Weights of a small transformer language model.
Size: width 576, 9 heads of 64, vocabulary 8192, 49.3M parameters.
Architecture: rotary positions, no biases in attention or MLP.
Training: a variant of Muon for these matrices, 732M tokens.
MLP neurons of a small language model. Each row is named by its layer, matrix (gate and up: input weights) and neuron, and shows model dimensions 384-575. Each number is 500 + 40 x the weight over its row's rms, rounded and kept within 0 to 999. Numbers have three digits each. A neuron's up and down rows have the sign that makes its largest values positive.
A block is one neuron, or neurons of one layer that tend to fire together. After each block is what it responds to, as a language model described it from the Wikipedia text at the highest values.

L6.gate239:534549489541543462479507482473536521495531489448531445535503464467509468432565491522520525473476543471476517419543488573569520445511383482494546525463554446468491540542518431501484478454504492511531454492490514525487467474455564458528426521478473499446457491452535440439491478448473548531525575496457523524511432542488539561563506554558496498549553423502588491439504451544493486516501458499461502447554602469530552482526507460548468501481521461503475434559546503486531537522473543503480539539471504513535540437467416554519520512457459473479450594506493484525534546466563449511
L6.up239:455457570530537503492585561461437592527587510472559446558473532462457515507511486508473556497510536457508480399540457495513533459486497578488559498452448463476488533490492496494488491457472402531474473510491498541513553484416506539494473520489510484417459521469513472519429427545501514493543513543468491489473518512483510511565480519518508536580469437523480526503499529460568488539550422462494497479505557463506567521523507461534512476510501492531477506402509515480532515513571577566518470565557482436515480519528444519389507444421491473461455536483486412507513515449556481527
L6.gate612:500515522480432510520526489470486517500499484431515490568530557482492445419465502452487483519479545465537601557467520484508419521472434545499565526493422470505567479508495451530522530488523470542489499504533522465547487529549442464419497529572499516472489444461441518441465523576536500516462511538539487484467538527463481452530514499555502441586490421568513444408444495488568522558499490485491422487520555486552442560509586503410539537555485519557512441586435463489459573493539520529501512480574515508442489456441534519449444454496532498426454564517467487546542521419515525472
L6.up612:473497537541505498493469521530484489566485484568512533496471537516507601472531484522420501446514514537467503490399461574430503453483516542517448375483551446470477551620555512468461522502456543492514525442485468486524461525484460527543422479479441457523492495574525429515421508466474571506441503521501493495495474565503548577442600461467459519493441483542524529484470506438413448419545534509590593474516503606509468518544506496567475464459496479470467410451566558548497550462406466504538537569535486453508523552478494445442494437428518467543576481473541473497451498488527468500
L6.gate669:538499491461571499486454424558468453509498410408520447554490510456519494431467532509532492475400514537546537506478452477470468432490522408535507553580441543540478529599505482512492484605492518531472482512537550528498588455550488501560513474511449490456513427516537427490521481456484557421492518367487502511472472507494472515490549492520504481481561559470478525520423492468567474589402500567495522518478480491495471526468529446505508540458494497560470495509468501492494480525536533416486515527538514547486481438523479510525489471470480516479476506528490527547489567529540515515
L6.up669:494573466559491406499580484545433471536461423455514501587536526569474481548418528475509426594465575584512514510460427552548566515468490502466519547472443472545430522512477412532398455487549519563471457450490485527536565469520512524567514563526513503514484488490506438517427453555469441537510479567510536531497452475467500544517470465492477470465535481471499528511500499437522547503490501443452473492422538458440547492474466481586518549495540484516583504497498522545499523530519438478463514533483530516495493479494501521537528514499514464530525544446510482499495475533529522519
L6.gate888:507492476439559512457505526551453509553497490529482468525477523485467535521532466519489522487499582476484493498474531530470447517519458546489474489474496442503599442536437499489492477520429451552517492515437503539550575470505461538524485481513476439543490487485489594492518536566493485468512558453431552603555540491454519486437498544503497420515535473532570499549569564482452509468497520533525411491549515540452424516437536522480438439555485538511457494575549557507523439568492468468533551499578508505567502494455518508451507457484515589518606520498467503525530492543484604565
L6.up888:412462528506493481513549489460472549527536525435521463549508482461468476527554476581435469492434565471506553528516476503581487530475438524493520524491516481445558506481469443499514444544474466483515474419447550518441546491457481439507490524527463448544526534447526497504472527545508456423539509479502529454498521492452566495573533480483484461512487494534490504499505486487474444485467553549517554544491609503505505510551513486543472528475464471524527486441508476465426532487563560566537477455520502448439498524481555550547547554442515570484455417511473495522519489520582535437
L6.gate1134:463554481538504547490639350461487584511476482540477549577517495509528445574450501513521443526511538509490522487561513500549463548499452487619475441466508517543497501476496446505490463482467527510374472489586545439504501514506498486486492538513534551544453435477494567552427490533511496442503506458537475483536552480502636458559470538499406550509479580533505493458536457497515583445405438500459571477518433490517519494500538431561549474418499447537509514513512498506480527495584562426481509487483478508535516470439576518447517501479469553459456478496477443490475498464403503520
L6.up1134:475536502437560523441501464471470484450540552561447487471471445598487532437443509528505444460472461531567443517517420443545461452505504510476479570513457494461508486493504518479512419576492584495511539482434622563557556506481514506462498461497528489466532532451465476510478527555447481566484524503574515516520476556455485511499531515523482449505508497534504509436485546536522517523415557557543526415520529480450450554530480517503562468487474555507510446469441493561487449458553509486465467438497538502486523577495456541480513490464504562470534477557461528485467481503547554500
L6.gate1135:529535502459556444477502470494493478514553510458494542505512455493578512582512473464547481467461506546480451545552425490557535547482452464487389466453532535460443502465452450464464511526438505494471484500604505559550534463481553508496487481549563462507469529525533498525464525538500569528495417530550493542521510514486483506381570485502488469546504490455545483493502488544481501504498488499521495531515550489544469509519477469541532439481505467491488501576473524518458525445502512468485418429455486558432523577463508586523566450468507470533438472448469424473505485502453504514
L6.up1135:513555488480554561469542479449494474518500416518532507467520475575530523524467472489480457482418524507492527577513469476579451518537454424475558536557495573513541522483410438538509481486487489469461523548537520487516490431532502523550501441495556481472486554491408528518508476509525476525528463480513449567515531561487531524490460503519468505486500501554409469496525501556535504484491542514547511481537500435509522535422575486420546476448501447485486471547514526462524459617528469442505487582490469441447489487477535468461522474512462478484461514459544461505489545537457454473
L6.gate1518:546500593556458526471506418551458488595525572541531484545481469485550501543477502440481485545465555501464512537536535583617456523533505512558556488452462543522530524532547558545518567484504551531467422587495484477483519459552451499532547481449466506521451482486556504489519531581580547573533475477486436477510456470449585475459585589510498511523536459562458504499491547546535496500512428481476514381545483479555489457491431493501509519528542477530508567545444524517558525485438531421532515491449521520480517528522578520490494484448466531424474555491521472518482508480519525441
L6.up1518:471444417500480526502521537443495492489557521528546486605465529472474526496564539499476460552477555542503444367569485498506445474464496426495466552461493448549516528490464498505486525519444533451504514534579487475531526520473517438435526467531491499440523478528497502469502439447451515542514530517483587483496485465481477530433510473441522437543486550453483569572453500474501506548481401552468472561444473497557581557560520422500511523527571466398470533564509508491491486472501469547482464448467551458473536479470548499514538496574522475555471551497492472516506480526483509539
L6.gate1534:522449440480477426518526575527467525435462435481486504548512496528611520566562463450479541468517496424436518516475533489534441540540498525451470563503441409456532529460510476489509496504545475509489538508511556528505457503463497525402523437523487536537461493529491534428550430506513558552566494545506453542442440497526493518491558535501510503500560481537470457525544463437522460546550484458530532486488463452641469497445513445446488511497490527542478426430499533477534493417532582553521415527505541489492535507550513456516540419469512456476491443545501534530447446566602526429
L6.up1534:486484472449455489505493536552503492516497538503488569548504513509514474546514456473557530496506509507463530506461545451513430483414480535432485540551419502449493514534536423514560537544566458566437518521492572538537444489513446496414507478546533507489477434535462535470481486476506526513529506442495512507460450523452542483527510501441525437516486515559542459525529538456496489447535489534499539565534461503425491536511469403468500522501510506553493443498518501500528531423534497516505472516499484464462524557501541475470470484475551521453504481571475429487505427585504565486
Fires on periods closing a sentence or clause, such as after "2014." or "swallowing.", and weakly on clause commas after names, as in "Conti,".

L6.gate183:524561531507528470506482529436486544538441516447562545509555456557492563463612466563492549455434475395493467544468595519467469516500532478489571520521461506461525527492499533533530493481555481497540530486534473508541518445493494434512541553539541516492537549519498539522475490410444490569558489573454446509487539543467536524528567507613473492458489508500408450478528472498530460463483515482486473513533522485560552459493479513489448485537534514526602476454474545528484462526503522557507459472444515505506604451453442450516495535512492479525485528518520415532502524475500532539
L6.up183:485582561546519504457438511479518513546459500438476592493556459569508510505483523522599567463502447452539432447440489524485458525536542515515487471568460474584457492451569546495577498518473487493504520477487528524546479463479562494449503496514557469471531560469565491497496478492509480488494514500526478526447511521433505501472535503614527527486507448488509510416464469528502484485495511416441496532487490491589566529477440526433550505473550571529488479579487479536484467549452452515533506511415452451479503494449500592568401496574476472461507525517585538522526487450469537522
L6.gate316:502521414503493554515468487487487530492554509524484524522476440522554476481565438516510497496484536455545512575536591496518485545480548455500553470499420496497504449485455561469525452510584511471531467526468565484555562515486533479525506438510501563458501476475408477538481507481497452496530444472507425526507490523514481468523454510494542560516524472470455440512494484452586490522482440514526528560454434507503592528525513519458498475531508438482524463487538521486557526537468524521531521441571480512509480483597533503566497587500517527514482562513478511520521559471517528485
L6.up316:515516430495498528434496496488503536492543494464473557461483465533495504500496522425557491539480524476448452502495547466450516529496510523508509523521471469530497470443495448521496526510598513430574502572501540444519574434472419491445468443497404573428530485567502452461440457474504419582529513486522491509515483480471482438564465471536495548494521505490478459478522461487538538505496515535501508555494515522463600505482536471549464459505510523461467463474527512476485529523481533566467547507518563487511559466576469527475491516441535503515544517496497503493477513436497526510
L6.gate530:504563519491566461516554472525507481564487546453544475462509475494500513560544522567494486530571481471540507500545475487416485553469581480585466494440513393542526541508467530383490514523480427500520524551551487463432535532465491498483504518566507543450536559474493470519475478510526505494520523559484548522483529557553508549504489560496456492521549485538528404483476460493548538451490501565545494431487479525506596575489438475520467527484549486455538465456531436480513518525483421518498474528526537483461551499490496475447499491518573506464520485452486464482503533533489454506
L6.up530:481530509464469530479536474493481534465403487427495513508493489537589480501554492527528492412564470512563461509513571450538547514566518460503464527501443477472469478427521553461495550480451479459487521553502497439509535527481549405534459441487523590533556532458490465510460536551516514539507491514439535586480526548562519488519542451530506499500523495553450510489527552538482503464583577492546523540444514569520596512482414475487486450503542505493530451430473474477439495558518584498476414503547464515526524437444537506524425513478513430544570491470465490539510518600513475475
L6.gate624:487548453599531528494553576531535492527441513418548454511454527433530447499460487450538493461516580448424576511477489504424506430436549529483507502454446507533564425443467505452456490545468487522422451461506536511496493463429480458532435518491559536542495553506573528441482446576443558439547508414544455562570507520505537539572485514512539546452415439533513483512499512539561511521517483555438495505428369486539508434490470414529538504512612456504481510503499512532537507437518508530547523577478517526465532503525483455515428563517541544500494519530476433509537484471370588514
L6.up624:473466559509505441491530491570490529493482550499525542496510437412553507490473524480498487456510444497518463510519460472463491551576505471559527447465531495491519534414531503509433464527536504534428505467427568548471496494486605499464493539533474449486493459394493564537471490475481504480438519475487448523522557491464477564479528436523568556502478528499507459526535478546476455464552533519513497463444522568605465467523513475527503532542578452508470552487485515509444514455385417480532502566520494514511474494503536538488507527481559539479540518479549526463476453459453528543
L6.gate639:399432491522523478525487534512514478567518520480541415491498458516469493532476528513540473523484443545508475505523491507515483560534509572514537469470488440530585625525505496450500504509487567522515471537476472511487542458537467475574468525535531520501478515528519484476427464468490477499499522429512519507411558493486505437499562398531488458508504526503499544474629525446451498480552466521455562496530541502449482444496512498561440466530457512488560463530440396548557459473471449531490461465558584498456548465539567498442556487537513468456461566518484502477423501529499540540
L6.up639:484521517495479460426533510492478574481475504491461559441504545470508436496494509474565522462522477551499511477494487537493547452529447511459530471509454521505573446490499545551559491422495483424538512443462569486542491511486555493539522538503510518469541509431488445504516498493537463516461516488505540548512525407530485523516486484555449481447496519566496442539462486364506480482491532483458500508422532546497507497536479489538465474507420430491529567498478554474480484524499415555519520497485527560518467407518519506404511598513563465506491516413508545390469526470499615545
L6.gate658:438535499527524497458511494494481525545562482507524445464475485501514516520546499511538504547490484560539507511533517510463532563481499512508543480500415499434539404477451498483528495605439517438483553489404518482433508539527488523453536503593531454526529476489499388503435596555427553524442471449506512479495472516518461439543545470562483443475482443479516466519456549416514491456580453472479491572538460471480447475444523545496526524455551511502510474508532469521532491481503502490442509534502493519515455518482513525489491431474414541540455492465446475475498494417481471452
L6.up658:444520498618534530497429601459562514446529483462516426487526539509467423430514550503489508518447470492524510495473457424474529589467570472497542507448478442538510464500517543550518566449514519489515494508529506540484522497526528567460497566482510520541508469472519475473506520487541473598446559451554517486462562428475525467455568551501494437514473507481469440458440469508480472526480500466453495567522495487550488435408528485491544456540545483518480472558534488558532486468499489508437469500496517474518457534474441559550509482516450550511531529474528485515442547478518498508
L6.gate762:521486485522535531467457486538494465552500450444516518425538519568482514501504424548588566469453516472535473520470535503536552522476481569474495472528469481506525545476478496522465589502514480552519471458526461455482436496436520509535499558458514536472477526519548455529515443488465521441520477498488533511456433495475500486513502507491485531514516465532507527423464462547401590470494514529519422552443395506545511563507582519453496502488572423526480520459465528520449503566531426536535516454450546550482519569486484496494473521418526483458565547566459504474453466529477522502
L6.up762:571469463534488472524482522488463468461561429426494432535496523500441556553502559517499535478557427487570453492475487483528534509509487515523538531455508443557474566487485446525522551434617460459575460466515466555487435521530465457540502479468485528486505511545521459444476481474520435515545538510530525443523496465513421512464543467524470503524476564488479527511469512528515526543525516489517537440568421429539484532482484567475551556453509543486561544470512467471435491530477495597486462586465507535528463463526561479517473522404529514533468555505466513485498598494463511577
L6.gate1406:499500572505497554476559614491479519528514517589432458505529496491528481479538561579439549485549455523563432513439605468499508544454516489486518455507474575504486495581440500506508470506508509516545503537465530535479571478496434505450519476488522449589468512561482508552471570500504514500462486519447491584564515530438534485453509442514464497564396498471495502453480554475451421515568483495469454478530432560542565533489434540491512466488486524496495475494522470569500444473560594466549402455466469468508480503547460405562502441505468564509463561539547506453490485511481453497
L6.up1406:475505471519554527548476575413495541501486570568548555509529433500504492484498482543447538535514466545474517489520517447489623486460424544485586560544535486497520439498416521472478475489569494495530530569445517541444511553511545517477557445535525430579534518490519507514482492537461493460564517518512459562482477502498516531530407541489467548489449487528427515411510474492457434495468479492514474513485466489445490533481530538463456504547482542502578442426521490527444511432444546488553416490520547507546529425496474520492521436477488471458548503506507497519488464490450634460
Opening pieces of longer words, mostly "se"/"Se" as in September, seismic, Settlement, plus critic-ism, public-ly, and part/member before "of".

L7.gate149:472494457528479507506508424549542536463497494510445508490520522489569511502528528496479451501567426548470422524523536508483515522555543577526579437559460540464462542486508470521581533565586485536442493491471553485585490518525515513474511480582467471455420451490518525509573525487539492572450541509514529569464508397473558469502495508461530496495537500507516473492600492462423572512425459540482542583498477527513511555460479470530505540462468473503554501434514471496417484452488494505517487527465459496451475494454473522525435455522530482503485464482542504575430457530501439474
L7.up149:524465512470462474566470466469504521587509504563447462524512503472443511492556510537439448521506529538508543405511475513531424576457557539459502583521496466464454455507458476549449515498445519524557490461477486540501485424462418481601479497571509536445503507457515469471521499480412522597534499513548518496487466457477517454557555501509436502518478477500496528484552491484501482535470534418479556429529432446469484590472537453473529494438471458486503456513564529483606479509543505526457526451543524515417459513450474518517565515435502483516453531523437526486479477473534474515
L7.gate365:529508517542492478527525503460478422479491529532402527514473513413590454489542422502518585562558448490429413493515577452515475483567541436503497545477552498466498473453465526525444418517508511540391551541475479437479532462497547515519458491448513526420513481579548448490535472453483484525552456507528552536471496499442525443450402530447445557491543506468540488534548574522533541463460461503521500558448560479447475488479492484532511461456562556628425540503479572513516485492484545561485443541456518481526536526557489450512531520530526535543533557474490464445473413511490475461
L7.up365:485482483451497473474465491548520490564544565526463514530481549480584499622397511465485545516529521509478548494502509483525504499529515448483575513528509534538532521533508492514495460454555466532542462471529551526521509549542526515447496476448537510488451535498449554517476541540469499451484583535556510510412499487478479491554441511473461512540520540522529482474539479474477487456503508505439551530500451458454532497479539510502421449543534552527454522541479473448485499497476478497531515459529475472469499496484542512551526468506437487454540477526456478515473474554602562463
L7.gate475:549454553496453499540534529520450561482442499475430483605555581485529555472548531450486434486496469520465490475572515445601503470495472523525476552461454464520523557530481424539532542580511478534439413532476558479561506491465512466514448465523479528522521443471503437483581429498475548581518495485510503534457537493434543515416570561460468490530502503522507478498499533428496530529449465525522504510495447441556507528499546417494491521489474487559543399539527545509481481499485526491495530494509538470438482564471497465511484387420508514575554537540441479459417505474492511462
L7.up475:559475459523485492537513477558526490467460485577563558551518469471479518494591501496428499506509454506419474464463442537508420448542519485466512520461462439514475491476510538513469509559479490492413511451481460528417487549456448513476520449506490496503509516526504476463607463489550486499505525499461496503461482516559508411444444507511467506494442479468630452530501500432433514525530464511473541503457488489492461553457541493487465545513533476545544389478541517505580450451481461499539537551514547440468448524533491459507554531506426453508524419467531536479485486601591516507
L7.gate535:549510496457543541509499546536538448559458482490461515461551518530452453457490494548480476529503551471533551505475462448463465495450560449495545485541556483535555535523515491627478490522530450459492466505493515527504568493498505539515547427528479445515431492521489527482494511493509543521491543549483545499529510516549581509567474503546414512515533506501417503479554549490552557499595528494530482446453457508487452432527515432495448440534538606447548499462482538526486432539501525493523446516547545573507506503569487469406532533528552500494491573567516527504494521529556553531
L7.up535:470498484493507530475470549546565445442538560518502499480429543439527549501495454550484458544487515531527473469490526450476519552446575454454502546490432503497487489447573467508436530518453354478497529498515475490426513453441529562484533472507500465443454443548447523474484457517473534481495618511525486523470452501546472509523497418523492429525469499540465492485476450516495552575572523497519559521498466429507445577510497418531449523512501553449471450448500439507476454539561444536471503509533598513548445516463500445438574491462489480518507481475493507480418513451512577550
L7.gate558:394470473536470524471513534454447469524483530499429513486546536516477513530523446525451504521507529499454532435514491477495425537532498483450476478518470491568479539502540474462535466562483501457507497440477454505517520424524508505497477410419517500465592435478506461499470486480456533516497520518544543418464571533518512487522522444489501644496526470517525488517471512503521487511520482485482472514458490547467534499553488534537514544551540479547545516482494576483582448538458542509540508492555541522559482471506430542517499506534506544527499513482453395489520546559538499557
L7.up558:527564462433563457523524486542533480489446526485491494492520542531499477524499560517515517528474502488534516431526499554516500454526505527501498388450502511457554446515474479498512545545511441509471441506480572505498533471489411470511539540564476490481488528503510491472526488552516485528480560492499533578502460450478489538519506505458452405427521446518465501511492472548499519503452523487490542538544527460475456532460443496509522469497547491547483519581459502463484561542484524521477445459516524526455431513508451432463558432388428544514578482424421586456408514470507548468
L7.gate1032:539468470533449482533562507454500568446494497526516454581506493575518499548512543504510555499446506547466503492548528497489447554490494479484541534469508521510506533510466422506486469523525502482456515487474529494466485472404500484471504560512496550412579450514464534537591461505480492534472448510525460441594512493497501572477551564525464514561542495500467516484464538546525514514496560428502430527580452469581462495465498440500533487489479499597501360531511554484540565484573491508419547538436580506444502458550485434532517477523525588476537551452422553435471448474477513474
L7.up1032:555483528525413548479460519501504498511519544372483563595476481517508428506456515523525544464534476496468532481450518440531560515533496514465454550456510519536436465554520468537423487443474540512498473569471512555458500509543455406509532507488551525465510534538541501535552441518501506502497466527443440436492538520512449430510492505459494493516552487463520476499507455485498519474503491465510477447563617468463536496510439447499501479470493504476474513490445573521437539460478453579506434512516512465449488476529408511544526450495503513479490533438472451542517541473534461537
L7.gate1229:583489586405516545461481495503519427537510413378498560557439516493529512414466505461500478461578539456525520508497557467480517478491486501512507541492468502500523529493542453490546441441535492520484445484538446434496489512453457535476515512477546482505552469560483542476581506470487522495539528469516527527495506390484433431508535491600463544481481458514436476489522468537580552531543466543487453513441411460493483476536518493549527508386524412491594553545467509573493479473523427501501507533533538435545485513528535469470558501518561506516507522532520403469452495508493465592
L7.up1229:553502559544524523466545477499543472524474504394471482524518480495539487560537434450489498481600447500442547501516512444540531523463463464526531544524474533548438541523481466597406486469517508516543480472437493496446486438553479507499551439507482528504463478467500468478491455564549500579493487532493430503461551454542481480480498465519476549505502441529420502528527543417595485492470466537438520583448471554487543517604507427564467513466456432479563475538477497532497473494525490530472481493494478500517490473451513490546475468530457506468542534465552468444478466524526501600
L7.gate1243:513549471513529544475584465550478534558501536468464530551504550481510483551481534462437464503559527540509502505462527531545484451539492460589496470584483449536527493441486432514518482580468480520439471517531544517524515467551496555459548422494524438496517574518514483499506474449454504575552547491510568581454587501544477461497517514497447567500457499527469474540485497506495517471515475561501490425490551510441522509591547555534497431496444490501416498499497539494558468512502522550523562458497545491546501496477510540418513442439509503513526507447441522499567507535533455480
L7.up1243:548434458428513486480557527502516525531484541480478553516515488471459547467527483485511528494476492492547528571489504483596514478398584505535569514468487462552475487474458475559455423523476530539421503527508560491491525514519539505511480541492529485609460473513534471488499449500459497568557558434442517467510564514507518468478509490500480539470526491434498466473535537458556489525530527490468487500520429466535544485516491541521563519501461559569442481437553546469532453473460492424486522526459495499456473517469531537536504503400497494536485516491474429421530485448555497562
Periods and other closing punctuation ending a factual sentence in Wikipedia prose, often before a paragraph break or a new sentence starting The, In, or She.

L5.gate702:462473457471500454554443526536516451488422549446471491534516511500532513473505481533537547505487503464442511549454529544500519474494491473509462483487484494522498457504469464506578560462569484505535501557547472501556440498544528463485530529516559498428509499448500478556421494490636434479513508523507486531477518449498510458548525447520553446568568470514498391529530493500468578504441517507516515426463583500520513491490475502477566500507503480560514493474525510551558479483548459499551459538521577498479617536521470506494537555452469503533501526501497476503435480391616479549
L5.up702:523493424396525475560469488495467558480438454534546460424485544512531499445532454522527414533464522448537483525535513494488510508521448524388512529555461416478530495489485519513491469447506559532456463527526512496535524541517410477514491544579536499484523517481506500505427489497529542523540486544510501458458614505536519509596497495570519496543474506543509490509517401528475508508522616459499544466455510449535544534497471550537493536509554435436495479525493517468564491557493488553532480479523546520544495470486548480529427503512563567516474502541493496455480506543547450504
Opening piece of a word that continues in later tokens, often Ex or In after a parenthesis or heading, e.g. Ex|ternal, In|cumbent, Se|ptember; weaker on whole words like into, World, End.